{
  "n_kv_head": 4,
  "head_dim": 64,
  "tie_embeddings": false,
  "beta1": 0.9
}
MLP neurons of a small language model. Each row is named by its layer, matrix (up: input weights) and neuron, and shows model dimensions 64-159. Each number is 128 + 24 x the weight over its row's rms, rounded and kept within 0 to 255.
A block is one neuron, or neurons of one layer that tend to fire together. Before each block is what it responds to, as a language model described it from the Wikipedia text at the highest values.

Responds to: First verb token (often was, had, became, began) right after a sentence's subject, usually a person's surname in biographies, e.g. Egbert was, Jones att-ended.
L10.up410 [165 186 139  57 162 105 145 154 119 179 115 136  87 153 154  73 169 100 118 151 131 118 149 113 131 126 150 148 114 133 120 133  93  89 140 120  87 131 125  89 126 111 105 104 168  91 105 125 134 146 111 128 129 129 136 114  85 148 112  97 165 136 135 101 138 156 130 138 105  90 139 120 138 156 173 150 111 103 117 104 122 144 130 187 112  98 136 170 113 185 135 143 124 125 118 138]

Responds to: Linking words in the opening defining sentence of an encyclopedia entry, just before the description: "in" (township in, commune in), "was"/"is", "known as".
L3.up355 [147 118 160 120 116 127 162 144 140 172  96 100 143 151 153  89 137 106 148 123 102 181 161 171 133 146 102 154 116 109 139 130  64 150 125 139 109 106 132 151 139 145 130 150 158 132 129 104 108  95  90 102 137  77 136 160 127 174  86 106 144 153 100 171  94 157  98 132 148 129  91 142  68 114 133 125  93  96 121 109 125 102 107 134 132 167 139 120 146 124 139 126 109 103 143  69]
L3.up427 [129 155 129 137 124 136 154 147 106 150 138 138 125 127 183 110 114 158 133 103 135 197 150 142 133 146 122 125 136 154  79 116 104 120 111 139 141 149 115 139 164 134 129 134 145 167  82 114 112  75 108 151 117 129 132 143 117 119  91 193 100  75 136 131 121 125 124 155 131 180 133 123 114 126 127 104 117 111 121 120 129 127 155 171 134 130 182 127 113 126 100 116 107  74 124 143]
L3.up493 [105 116 156 120 125 128 126 137  87 181 109 149 119  96 122  67 115 114  79  97  94 150 180 136 118 149 150 125 155 125 103 146 120 126 127  78 133 142 119 141 117 140 116 132 110 142  90 133 105 130 129 129  72 124 135 128 105 114 137 139 164 107 148  93 126 185 148 147 125 159 135 138 121 148 104 129 127 162 116 130  83 153 160 153 127 109 121 127 140 157 103 147 144 108 120 141]
L3.up628 [113  97 143 111 126 163 167 146  91 164 136 109 113  90 122 119 100 125 139 119  92 147 188 123 113 157 148 118 107 153  73 160 108 124 111 113 122 118 124  95 138 148  87 132 121 149  93 119 137  92  85 119 129  95 139 116 119 139 111 173  89 117 128 133 141 167 100 127 146 139 152 154 111 151 139 136  99 103 126 125 111 155 120 143 102 180 160 127  96 172 131 138 115 113 177 126]

Responds to: Word fragments continuing an oddly split word, mostly in wiki tables, such as V-otes in election headers, John L-ozada, magic s-ound.
L3.up150 [106 139 143 148 167 136 113 142 109 100 106 113 118 133 150 122 145 113 114  90 114 121 162 152 176 161  94 155 136 112 110 174 135 116 143 157 156 154 152 145 166 132 119 119 168 107 138 139 108 119 130 166 134 142 117 123 117 122 143 134 144  91  70 157 133 139 153 104 104 112 117 185 110 168  63 139 139 132 145 117 169 106 113 148 109 116 114 128 140 142 105  86 150 143 144  78]
L3.up162 [153 137 155 124 180 101 105 153 128  94  78 138 123 116 124 100 106 104 111 166  98 122 115 143 105  99 111 111 139 126 108 125 127 114 113 176 165 120 118 117 186 121 136  73 127  91  98 106 138  94 164  80 120 107 102  96 121 138 143 154 161 125 136 187 126 128 140 124 123 110 192 167 142 117  83 172 126 129 140 104 144 138 147 140 152 130 153 138 140 126  89 108 141 111  86 108]
L3.up441 [147 140 118 107 182 113 122 156 116  70 119 158 120 125 139  79 113 105 108 144 136  93 160 130 139 100 144 151 117 146 121 148 153 107 120 156 158 111 102 146 167 121 180 140 142  93  97 113  90 123 183 137 134 129 120 114 105 161 152 167 154 157 116 138 122 113 118 125 130 146 170 164 116 113 131 189 106  72  71 109 107 145 114 132 124 137  99 110 140 128  80 124 121  90 129  83]
L3.up469 [ 88 164 117 108 152 146 102 145 159 121 148 117 112 104 171 129 113  99 140 142 119 105 141 119 118 117 128 102 144 160 125  98  96 120 112 112 131 112 111 138 145 128 156 100 140 117 116 141 128 138 138 122 122 116 110  98 130 186 126 117 139 171 124 132 146 101 107 163  99 123 211 156 131 145 124 157  90  67  87 116  92  98  78 148 129 139  91 121 157 107 119 154 138 100 115 108]

Responds to: Was, is, were, also right after the subject starting a paragraph or section (He is, It was, Rowe was), plus second word pieces of section-initial words (B-oth, T-erm).
L6.up0 [102 164 125 103 207 138 125 129 134 126 151 134 167 117 161 143 106 117 151 122 173 106 126 127 117  96  86 151 134 128 156 146 131 120  93 167 146 118  83 173 137  94 101 115 166 119 120 125 130 114 134 113 148 119 187 118  91 149  72 122  83 131 121 119 149 134 127 110 138 114 137 127 136 122 119 137 124 106 125  87  95 157 176 129 146 141 141 187 119  85 161  77 161 131  89 140]
L6.up59 [130 177  79 112 147 142  93 140  99 135 140 155 143 144 164 115 147 151 117 181 127 145  92 138  88 137 140 108 124  99 151 162  93 111 141 188 121  67 108 111 124 125 102 125 182 122 112 123 123  67 132 128 100 166 170 145 127 142  78 131 150 120 167  93 105 172 111 131 119 164 106 119 104 116 107 113 113  93 133 111 135 137 148  88 100 112 163 168 134 152 154  97 151 120 115 134]
L6.up177 [125 147 118  99 108 135 123 134  67 143 101 160 136 128 144  79  80 152 162 137 114 150  90 136 121 143 168 146 129  95 138 123  85 123 180 150 128 141 141 110 124 143  85 108 107 148 110  96 101 141  79 119 133 116 143 134 138 124  58 110 134 155 163  98 149 137 100 108 128 166 105 103 136 158 128 139 103 159 129  99 106 116 126 169 119 124 103 138 117 157 139 157 144 135 103 136]
L6.up189 [103 129 115 160 136 117 108 148 152 126  95 163 131 101 145 129 141 172 107 113 117  93  75 160 143 106  75 113 127 164 159 142 129 118 157 144 113 105 136 116  93 126 143 113 178 140 157 124 131 125 138 120 145 129 138 111  91 180  69 131 122 123 114 107 107 179 116 129  76  89 187 126 146 106 122  75  90 156 120  99 157  92 129 106 116 156 146 182 107 137 136 140 119 145 176 140]
L6.up205 [123 129 132 108 149 110 165 146  98  97 141 137 125 124 137 121 111 174 176 118 159 118 103 160 126  91 124 134 124 159 106 150 143 108 138 116 118  66 113 168 120 112 113  78 196 123 164 145 143 101 105  89 153 143  90 106 112 139 115 118  83 137 125 152 123 152 136 120 108  82 111 127 108 156 126 173  99 144 117 107 116 160 152 129 165 156 140 171 129  72 111 127 148 148 113 117]
L6.up217 [ 99 131 122 117 128 113 139 140 138 142 111 128 115 172 111 132 101 143 127 144 123 129 127 101 121 104 177 152 124 161 171 139 128 116 145 148 141 130 116 119 106 148 104  94 193 114 135 127 107  91 115 107  91 171  83 105 145 101 118 195  82 107 144 142 156 146  72 145 106 149 120 137 111 147 129 117 131 129 114  99 117 159 139 131 116  99 127 131 111 117 149  98  96 136 126 123]
L6.up297 [ 99  98  84 119 124  92 149 140  76 153 120 144 116 173 147 127 119 152 122 130 157 109 112 113 127 128 154 159 126 176 127  92 149 151 139 118 172 100 105 103 117 134 131  69 202 108  93 132 134  96  70 105 124 142 116 107  87 113 121 130 116 164 107 130 166 151 131 167  78 128 146  97  90 123 125 119 107 113 123  96 116 174 159 153 116 144 124 159 134 116 144 175 133 142 137  90]
L6.up328 [130 106  95  90 122 128 146 142 136 125 125 130  91 164  81 133 137 145 146 161 164 121 110 155 121 163 144 126 114 136 133 167 100  76 156 144 102 127 115 136  73 139  90  96 171  58 106 132 143 100 127 108 158 140 121 121  97 107 103 101 129 165 152 115 123 131 142 105 143 130 153  84 110 132 107 135 129 121 113  74 147 112 157 159 158 131 158 176 120 163 143 107 120 174 128 145]
L6.up410 [124 144 136 113 124 116 107 144  98 143 118 144 149  78 135  92  94 183 153 123 133 119 132 160 129  94 104 164 126 179 136 172 156 117 139 127  89  83 104 148 128  91  67 149 172 106 156 143 124 108 158 103 179 136 150 141 114 169  98 151 113 110 126 128 173 130 119 143 138 115 164  83 142 153 109 154  39  94 130 105 133 118 130  98 134 136 132 122 148 111 131  97 129 135 155 126]
L6.up419 [143 146 153 114 176  91 117 149 104 161 140 107 110 106 144  63 126 143 116 159 160  98 125 134 142  85 177 121 119 108  94 126 136 114 166 144 151  99 129 123 116 132 131 131 162 129 119 151 130 155 159 104 107 128 134  99 172 138 105 157 152 142 123 114 191 181 118  72 110 117 135 100 159 144 117 158 130 144 116 106  80 107 122 123 128 143 136 144 101 129 139 164 159 111 121 108]
L6.up467 [132 166 102  91 135 129 150 145  79 122 136 116  98 136 119  91 135 152 146 148  84 136 116 151 141  51 100 134 144 136 132 116  90  82 134 121 131  84 150 138 106 137 112 118 192  96 116 102 151  86 135  99 169 100 129 135 134 118 121 148 124 114 169  96 128 126 168  89 140 148 141  75 128 124 144 119 120 172 106 115 141 160 171  89 114 140 167 135 163 146 121  91 140 113 112 146]
L6.up479 [ 64 145  93  98 132 114 176 145 138  97 114 138 145 114 123  79 106 174 113 142 138 118 109 169 106  86 102 133 154 118 182 142 132  87 140 145 133 111 148  88 113 120 106 128 150 117 140 108 133  82 122 110 105 130 141 143  90 127 119 137 121 137 170  87 123 150 135 149 124 123 119 148 175 129 133 129  92 100 123  95 148 163 182  94 174 137 145 144 157 102 130 122 137 157 115 117]
L6.up489 [150 133  80 136 140 155 122 144 150 126 117 132 123 147 117  99 152  93 153 118 141 128 128 133 140 112 106 117 156 160 132 184  79 102 117 117 134 110 107 121 142 104  94 108 176  91  95 105 178 118  89 132 113 156 176 150 100 143  93 119 131 100 130  71 153 142 164 121 110 133 131 105 147 128 145 107 128 155 132 121 139 162 157 134 120  88 125 145  95 139 134 100 135 158 135 113]
L6.up504 [138 129 127 134 131 121 127 139 102 141  80 125 139 176 139 146 141 140 142 128 144 145 138 180 129 152 133 129 100 133 130 120 141 123 133 137 108 107 138 139 135 134 126  94 148  95  77 158 154 104 132 102 136 156 129 133 113 105 117 153 138 162 107 146  76 150 134 102  97 126 156 142  92 141 127 153 162  92  92 106  87 105 145 152 147 125 135 169 116 124 143 112 117 121 128  63]
L6.up526 [117 110  84 104 120 145 130 145  90 142 112  99 138 132 140  85 119 139 115 130 117 125 130 215 167 157 144 139 137 125  91 169 124 117 139 109  96 143 102 103 150 141 123  88 179  98 109 112 149 102 113 102 118  78 139 133 125 106  94 127 134 145 147 143 115 187 172 101 139 168 136  95  82 125 126  95  94 154 133 110 138  95 109 163 145 138 132 158 112 158 134 161 157 118 144 119]
L6.up626 [111 141 103 108 144 133 139 141 151 126 124 163 133 155 162 159 137 127 113 129 167 115  97 179 128 146 163 119 146 129  97 165 109 119 191 150 108  69 113 135 142 138 122  87 134  76 120 101 159  87 109 126 132 152 116 124 110 125 102 148 108 117 137 108 120 173 108 109  70  96 124 130 135 149 113 135 118 129 126 103 168 124 136  99 134 119 119 122 114 105 131 117 112 156 121 104]

Responds to: First token of a wiki-table cell or list item (rank numbers like 2, 13, pipe marks), plus second pieces of split words like In-v-alid, \m-athbf.
L10.up184 [114 124 140 147 165 114 130 149  80 116 129 115 115 120 105 115 170 135 125 122 120 148 110 118 139 124 119 152 151 163  86 136 110  93 118 136 130 117 141 120 121 110  96 122 168 104 139 150 174 152 162 108 169 107 133 171 114 143 107 170 115 106 134 150 147 146  94 145 137 140 119 126  92 146 178 129 127 129 119 109 176 159  92 110 113  97 132 143 164  97 106 123 117 133 138 127]

Responds to: Second capital letter of all-caps abbreviations split letter by letter, such as country codes (ROU, NLD), positions (MF), and acronyms (SADF, MVP, CD).
L10.up382 [ 87 117 132 132 162  96 128 156 131  88 119 168 142 121 150 166 100 120 114 144 148 158 123 126 142 116 127 149 156 167 101 131  96 146 123 129 146 118 136 136 160 164  88 108 137 128 111 111 118 132 107  70  89 136 126 128 144 148 121 163 109 159 153 141 159 130  75 148 118 127 154 135 149 105 102 132 122 143 107  73 115 138 176 155 137 104 152 153 168 137 112 117 141 166 128 120]

Responds to: Predictable next tokens in formulaic Wikipedia text: the row-opening | in election result tables, word completions in infoboxes (Dens-ity, Chem-ical, D-ial-ing), and census phrases (no spouse, His-panic).
L3.up74 [ 94 117 113  90 145 129 151 144 122  96 148 104 150  90 123 130 147 113 142 128 133 148 131 166 179  69 120 157 137 117  93 173 130 150 128 154 118 131 112 160 140 121 119 146 119  89 123 107 135 122 110 161 144 109 103 121 119 117 101 141  50  91 160 106 119 131 107 135 143 129  97 163 132 104 114 172 110 140  94 119  99 105 118 132 125 144 110  93 166 161 109 111 104 133 130 145]
L3.up159 [114 125 142  95 165 178 154 150 133  72 146 114 115 130 119 156 131 120  95 126 157 126 145 172 122 149 112 160 154 130 137 131 140 150 119 136  78 160 135 153 168  87 139 156 139  99 163 109 142 108  98 163 135 153  85 111 143 135 105 104  86 114 148 140  93 108  80  89 124 117 112 122 131 127 119 158 121  85 124 129 145 150 103 184 156 110 128 108 153 183  85 118 140 127 139 133]
L3.up434 [110 146 145  98 177 144 114 146 113 156 137 160 119 126 154 148 151 117 116 116 146 203 165 128 162  76 123 166 134 120 143 190 107 121 165 152 162 107 139 152 188 100 114 121 140  98 143 133 147 109 109 128 125 154 126 122 155 129  83 133 121 121 105 123 108 118 115  96 143 119 133 185 117 118  75 155 116  56 128 124 114 113 130 131 135 107 117  97 129 137 125 109 113  91 148 126]
L3.up485 [ 91 110 111 104 166 141 128 134 126 143 160 141 150 116 149 133 131  89  82 103 138 141 128 150 188  88 134 159 165 139 132 173 138 136 139 129  98 116 166 163 154  87 153 158 132 121 154 126 107 135 121 140 149 157  84 142 126 135  61 150 101 117 128 101 148 100 115  89 119 125 105 161 132 105 115 169  93 108 121 136 119 102 160 138 149  97 121 109 157 145 109  99 112  96 163 127]

Responds to: Second pieces of short capitalized abbreviations, mostly in table column headers like GF, PF, W–L, L and cells like N/A; also mid-word fragments in proper names (Eif-felton, Cl-if-ton, P-et-ers).
L6.up7 [102 127 164 114 154 102 141 152 169 125  81 152 138  97 164 169 107 120 142 144 123 162 123 147 159 112 114 151 180 154  98 123 132 113 153 114 117 147 151 108 140 147 136  94 137 149 105  86 127 141 138  95 120 116 147  84  96 134  96 135 121  62  82 126 166 131 110  96 117 121 157 111 136 111 120 117 134 127 118 128 125 132 172 152 143 121 114 136 162 105  94 101 165 158 116 102]
L6.up106 [116 106 125 142 180 128 140 155 104 102 120 123  96 159 183 126 122 132 137 131 120 121 149 149 144 150  98 192 130 101 109 183 161 151 152 125 130  98 150 147 137 127 106 116 130 146  89 140 137 131 113 157 132 145 175 179  83 137 104 102 105 135  89 140 115  89  53 155  85 163 147 111 120  90 138  93  95 113 108  94 128 158 121 116 109 150 149 162 107 119 156 102 114  92 141 142]
L6.up133 [117 129 122  88 165 107 144 159 137 119 115 151 155 134 117 138 129 106 111 153 162 117 118 145 129 155 123 126  81 187 109 108 120 121 149 148  94 133 113 114 152 119 132  74 124  92 136 117 141 115 146 108 101 127 127  91 115 154 144 130 127 145 156 133 108 132 152 180 129 101 130 147 167 120  82 157 113  59  86  99  96 128 173 139 140 153 123 152 117 121 110 155 110 126  76 146]
L6.up187 [175 139 156 118 206 157 137 142  95 139 140 132 167 155 138 106 137  66 129  97 134 181  98 153 171 157  98 135 141 141  80 151 139 154 106  91 159 126 135 169 177 132  88 129 160 121 134 132 170 101 140 152 123 134 101  92 132 154 153 132 144 133 147 135 136 140 113 144  97 143 142 128 126 140 126  99 110 105 125 108 105 161  95 141  98 119 118 127 114 123 146 126 119 131 108 108]
L6.up214 [142  87 127 116 145 120 141 159 102 111  82 134 107 123 129 123 100 119 137 114 121 120 159 158 113 122 128 132 132 134 101 146  88 113 150 161 160 137 135 128 192 124 129  98 152  96 104 109 130  88 147 111  73 119 107  98 149 147 144 129 132 164 116 158 132 127 153 139 132 122 149 161 142  96 108 124 158  83  87 115 116 140 181 142  88 124 137 150 108 134 108 111  83  77 107 124]
L6.up241 [133  95 115 147 119 115 124 150  93 148 152  96 138 121 131 126 134 128 137 136 179 148 113 146 155 141 140 137 188 148 142 120 120 113 134 164 114 100  95 102 120 105 158 104 123 115  77 133 120 134 110 105  64 126 122  91 113 101  90 122 131 139 129 131  99 151  86 167 136 155 157 111 103 135 126 117 127 122  67  82 104 156 174 164 127 115 110 153 136 109 147 139 186 115  94 130]
L6.up286 [122 105  92  93 143 111 113 144 120 125  85 159 121 153 165 123  99 105 161 137 157 145 136 170 137 140  99 152 126 137 153 165 107 143 161 119 140 112 141 120 147 141 148 107 123 131 135 129  85 134 102 106 127 155 116 122 141 100  89 112 111 169  46 151 113 114 106 132 135  91 134 135 144  86 109 128 121 143 121  89 101 128 163 139 145  92 148 144 137 120 118 118 152 155 149 135]
L6.up291 [113 144 165 158 125 101 148 147 139 101  99 138 131  95 127 152 123  80 114 133 197 159  98 146 120 166 102 180 160 141 142 121 156 103 130 118 168 124 156 157 145 114 183  85 134 119 120 143 142 114 126 106 108 135  96 117 151 100 135 106 152 106 174 150 127 131 116 150 139 105 125 154 128 127 143 103 156 115 108  75  99 110 105 180 118 109 150 142 134 109  95 108 136  98 106 115]
L6.up311 [152 137 161 122 126  85 122 152  99 126 112  99 151 136 153 148  96 102 132 153 147 198 150 113 119 134  73 143 130 145 116 117 117 128 138  92 126 129 146 140 174 139 141 118 133 113  65 113 134 130 105 123  84 139 104 122 105 117 123 110 123 158 132 143 158 147 118 139 165 122 134 170 132 100  98 147 143 116 142 109 110 138 181 178 134  65 119 161 106 101 111 119 118 136  90 185]
L6.up332 [126 163 129 112 145 134 111 143 130  95  83 149 128 168 147 105 144  88 133 146  83 125 150 109 148 110 124 112 151 149  90 129 129 122 103  93 117 139 171 163 165 146 159 116 137  91  95 131 106 160 108  98 131 165 130 109 144 129 134 119 164 178  85 136 130 137 161 151 130 106 122 111 149 100  99 146 152  86 123  78  99  96 127 144 151  86 117 123 114  96 124  98 154 159 117  97]
L6.up387 [ 85 140 154 128 143 110 130 155 142 105  98 152 156 124 136 162  88 102 122 164 135 150 145 177 130 107 105 144 133 165 126  88  88 130 163 150 134 118 143 131 167 122 127  71 145 145 122 125 115 129 120  96  90 163 125 113 129 125 119 147 118 120 132 143 156 120  84 161  92 149 174 136 167 112  86 131  99 139  94  98 105 149 172 130 163  93 125 150 159 119  92  94 128 159 102 125]
L6.up423 [112 128 161  81 141  98 117 144 137 115 109 132 104 134 117 145  87  81 170 178 158 116 150 156 144 164 154 129 150 158 132 129  75 117 169 120 170 142 155 112 136 133 105  97 160 103 152 120 118 148 100 123 116 150  89 124 115 144 104 125 140 151 119 133 142 132 132 135 131 120 193 175 128  95 104 132 132  87 115 109 125 144 127 156 147 106 137 127  96 125 104  92 118 107 141 140]
L6.up517 [160 143 131 146 138 124 124 146 149  99  76 153 133  96 134 104  95 151 161 132 159 160 123 148 125 133 145 133 136 111  67 135  99  89 128 139 112 163 160 140 155 112 115 109 134  97 171 140 142 155 134  53 132 115 130 117 104 141  91 138 128 147 137 136 147 134 104 117 144 146 179 154 113 132 110 132 158 125 126 141  94 128 127  94 159  83 124 150 140  75 107 130 133 149  99 119]
L6.up602 [ 98 120 145 112 143 156 137 137 150 134 115 139 110 165 157 158 106 128 158 143 123 132 142 166 110 132 137 122 143 174 100 129 128 129 101 118 135 129 133 155 107 133 159  96 123 130  98 128 152 145 150 158 120 122 134  78 142 147  74 138  99 152  68 141 127 194  99 122 119 164 119 123 158 109 121 120 124 115 112  69 138 128 143 178 107  86 101 145 108 104  95 129 132 129 100 126]
L6.up608 [133 139 150 136 103 107 132 153 129 140 113 152 139 115 116 157  96  70 131 127 147 170 128 113 118 120 107 156 134 169 157  94 129 140 110 170 126 137 165 116 188 151 115 107 105 130 156 158 139 153 175 101 124 113 131 116 122 114 151 182 158 123 113 178 122 153 106 134 119 116 119 167 140 104 104 126 146 135 109  84 119 165 132 120 123  72 142 157 140 123  93 143  98 117 117 123]
L6.up611 [ 84 134  98  96 180 108 106 149 126 107 103 155 134 118 165 146 126 139 135 112 117 128 131 147 135 124 110 142 114 141 161 128 123 124 155 129 177  92 135 148 143 160 120 146 137  87 132 145 103 118 124 119 127 156 163 106 130 122 125 124 131 139 125 166 136 123 108 150 102 118 128 151 151 111  77  97 113  69 115 100 120 139 167 128 165 140 123 154 150 137  49 123 136 125 122 126]

Responds to: The first token of a new row or field in Wikipedia tables and infoboxes: the blank colour cell in election results, "Time zone", "Language", rank "1".
L6.up4 [124 151 131 119 154 128 134 154 158 113  82 128 105 114 165 124 121  94  74  80 151 109 124 108 185 145 117 145 145 125 127 147 147 126 112 168 152 108 135 128 108 104 110 123 125 126  88  94 129 120 143 108 165 146 142 127 117 131 128 126 116 138 141 171 125 129  76 168 104 114 139 140 117 135 168 154 142 109 125 106 154 132 125 121  96 104 113 101 172 104 159  83 129 113 148 121]
L6.up19 [141 140  89 167 123 131 128 146 133 138 148 137 112 152 140 132 121 118 122 131 150 142 146  65 142 115 102 152 129 182 136 132 159 116  99 124  83 146 125 152 125 150  96 102 106 114 170 157 171 120 168  78 125 145  81 107 119 121  97 146  83 150 153 133  94 124  63 164 138 128 128 135 143 117 131 140 121 157 105  88 186 100 152 130 123 145 102 147 140 117 111 102 128 140 143 140]
L6.up120 [146 183  79  93 126 162 129 138 116  91 123 213 140 132 160  91 113 126 132 113 159 145 133 149 187 132 148 122 132 142  98 223 110 107  97 143 120 143 110 152 162 103  93 149 147 109  87 110 137 118 101 130 122 140 156 137 123 101  95 140 130 152  97 146 150 175 134  99 163 120 120 151 115 134 145 150 100 106 113 116 127 126 134 100 150  89 112 127 133  97 103 123 109 141 124 113]
L6.up174 [106 156 110 181 139 105 129 147 121 152 129 114 151 101 120 150 148 127 109 122  95 117  99 131 175 107 133 128 129 146 141 172  99  97 112 150 143 140 173 127 105 152 111  83  95 109 139  92 156 137 115 161 137 123 115 135 153 130 109 143  85 157 136 120 152 181  95  86 142 144 142 182 100 143 121 117 115 142 109 109 200 136 164 115 142  75 109  95 100 152 122 138 143 116 115 156]
L6.up254 [153 158  99 142 132 161 133 151 135 173 178 138 134 112 152 180 130 142 108 125 138 109 114 147 132 124 102 105 126 143 150 131 135 113 148 142 139 119 131 146 142 126 146 109 120 101 124  95 138  88  50 123 108 154 130 129 160 171 105 163 106 109 129 135  95 151  98 145 128  98 126 159 105 139 118 143  96 105 123 125 128  83 205 148 121 163 136 113 127 141 131  92  72 103 112  72]
L6.up269 [ 79 118  96 142 139 108 130 149 111 134  90 112 138 150 109 135 120 109 116  88  90 107 165 187 156 149 140 105 114 128 127 195 120 104 112 175 122 156 154 166 136 138 114 131 127 120 135  78 171 119 145 119 179 107 164 128 142 127 138 173 116 101 108 153 163 161  91  99 102 122 152 174 150 121 113 111 120 124 103 101 158 154  97 124 161 112 106 133 109 121  91 115 124 104 134 123]
L6.up278 [175 154  91 116 136  97 124 164 106 130 124 113 128 163 117 120 156 109 109 122 137 145 133  85 187 122 120 142 151 151 146 174 110  88  81 144 133 125 131 123 162 152 153  83 124  98 107 107 157  97 159 126 123 152 126 130 147 182 106 195 108 110 130 122 167 172 117 112 141 159 140 150 128 103 132 126 120 146 135 119 108 105 144 122 119 110 131  89 140 128 130  89 128 111 119 119]
L6.up283 [109 140 120 123 142 109 123 151  90 136 148 124 140 162 139 112 157 113 128  72 164 126 128 196 142 113  80 125  89 147 169 181  92  92 145 104 138 112 107 187 133 150 125 123 136  88 150 121 132  74 130 114 119 104 168 106 131 153 130 127 123  98 143  98 124 173 116 137 134 144  90 139 150 146 113 128  80  94 123 108 125 134 149 137 103 158 139 146  68 122  90 152 147  95 151 139]
L6.up303 [165 143  96  94 145 137 105 140 113 134 101 134  98 140 139  95  83  77 147 112 132 139 125 161 103 155 148 109 145 147 151 147 112 135  97 116 122 117 145 129 118 145 132 127 145 116 131 111 151  94 139 127 102  94 145 119 106 200  88 156 131  96 105 142 126 128  95 144 131 119 132 147 107 123 141 123  95 143 147 105 141 148 139 154 137  88 163 136 162 141 137  87 185 117 160 106]
L6.up305 [156 130  87 126 128 147 130 149 153 130 109 146 158 148 133 134 150 119 132  68 130 159 171 142 119 142 122 112 121  96 137 183 129 113 112 152 126 135 173 133 114 147 104 110 103  92 117  94 139  87 109 131 128 104  99 112 158 135 150 179 137  97 124 100 100 110 132 150 118 143 133 140 115  66 134 119 131 157 115 106 172 150 145 107  86 133 117 123 140 135 110 171 124 134 143 103]
L6.up320 [122 176  97 152 149 144 120 149 132 110 155 134 136 152 148 153 158 130 130  79 131 117  94 178 185 152 105 149 111 150 103 168 149 106 111 156 145 136 104 140 148 163  99  99 150 104 133  99 160  66 177 132 148 149 109 121 135 140 138 135 148 156  86 144 141 105 124 177 109 122 115 153 119 125 144 183 120 140 103 115 130 121 109 147 112 109 133 114 150 150 119 108 120 122 101 124]
L6.up359 [108 173 130 147 127 135 135 146 114 112 154 124  45 137 104  98 135 108 146 122 135  78 157 151 123 153 124 115 116 163 119 190 133 124 130 141 131 134 102  96 156 110 135  94 126 111 130 126 156 117 115 158 126 129 136 115 122 192 131 153 155 141 105 148 105 128 121 114 141 114 170 161  92 150 115 144 126 122 106 135 166 111 129 145 158  81 157 113  92 174  82 149 137  98  94 114]
L6.up399 [101 144 100 127 139  96 128 140 146  96 126 140 112 141 128 150 120 113 101  86 150  98 123 151 147 107 159 133 129 185 139 173 142 114  85 157 145 129 145 126 119 150 108 102 182 110 109 131 192  75 120  69 142 137 138 131 111 129  89 133  95 102 154 148 134 137 117 127  95 134 165 109 121 128 140 103 107 154  91 126 162 141  84 120  96 131 116 152 153 108 142 163  88 111 165 137]
L6.up439 [120 176 147 146 150 148 142 150 133 144 133 178 113 153 127 106 164 145  89 130 152 130 145 133 203 106 100 165 127  77  82 129 130 143 105 118 124 164 130 142 147 144 139 134 145 122 167 134 101 100 153 140  99 119 137 106 149 148 142 179 175 147  98 136 156 134 117 149 128 144 124 156 113 120 155 173  79  87  88  97 145 148 112  98 123  99 125 119 151 129 120 128 119 124 114  66]
L6.up453 [143 132  81 107 134 128  98 139 142 132 127 126 139 140 173 145 117 140 144 116  91 143 111 154 128 108 110 144 180 137 160 178 126  95 128 129 115  90 132 146 117 143 108 127 152 108 137 143 133  92 163 103 152 143 154 130 107 144  72 161 151 145 111 131 111 114 100 159 166  99 132 151 100 158 155 118 130 154  86 133 115 112 146 114 128 130 127 128 139 107  96 102 134  82 166 153]
L6.up609 [110 121  90 165 157 104 116 152 123 129  80 161 151 159 127 109 148 122 119  80 132 138 103 137 147 107 143 115 113 106 166 190 131  92 153 137 106 112 143 147 136 144 116 119 121 108 109 140 139 115 144 165 122 119  98 134 107 157 138 174  88 139 177 154 130 163 121 123 103 129 127 167 107 112 113 157  82 158 117 142 159 126 129 101 123  91 132 114 146 158 126 162 120 139 179 123]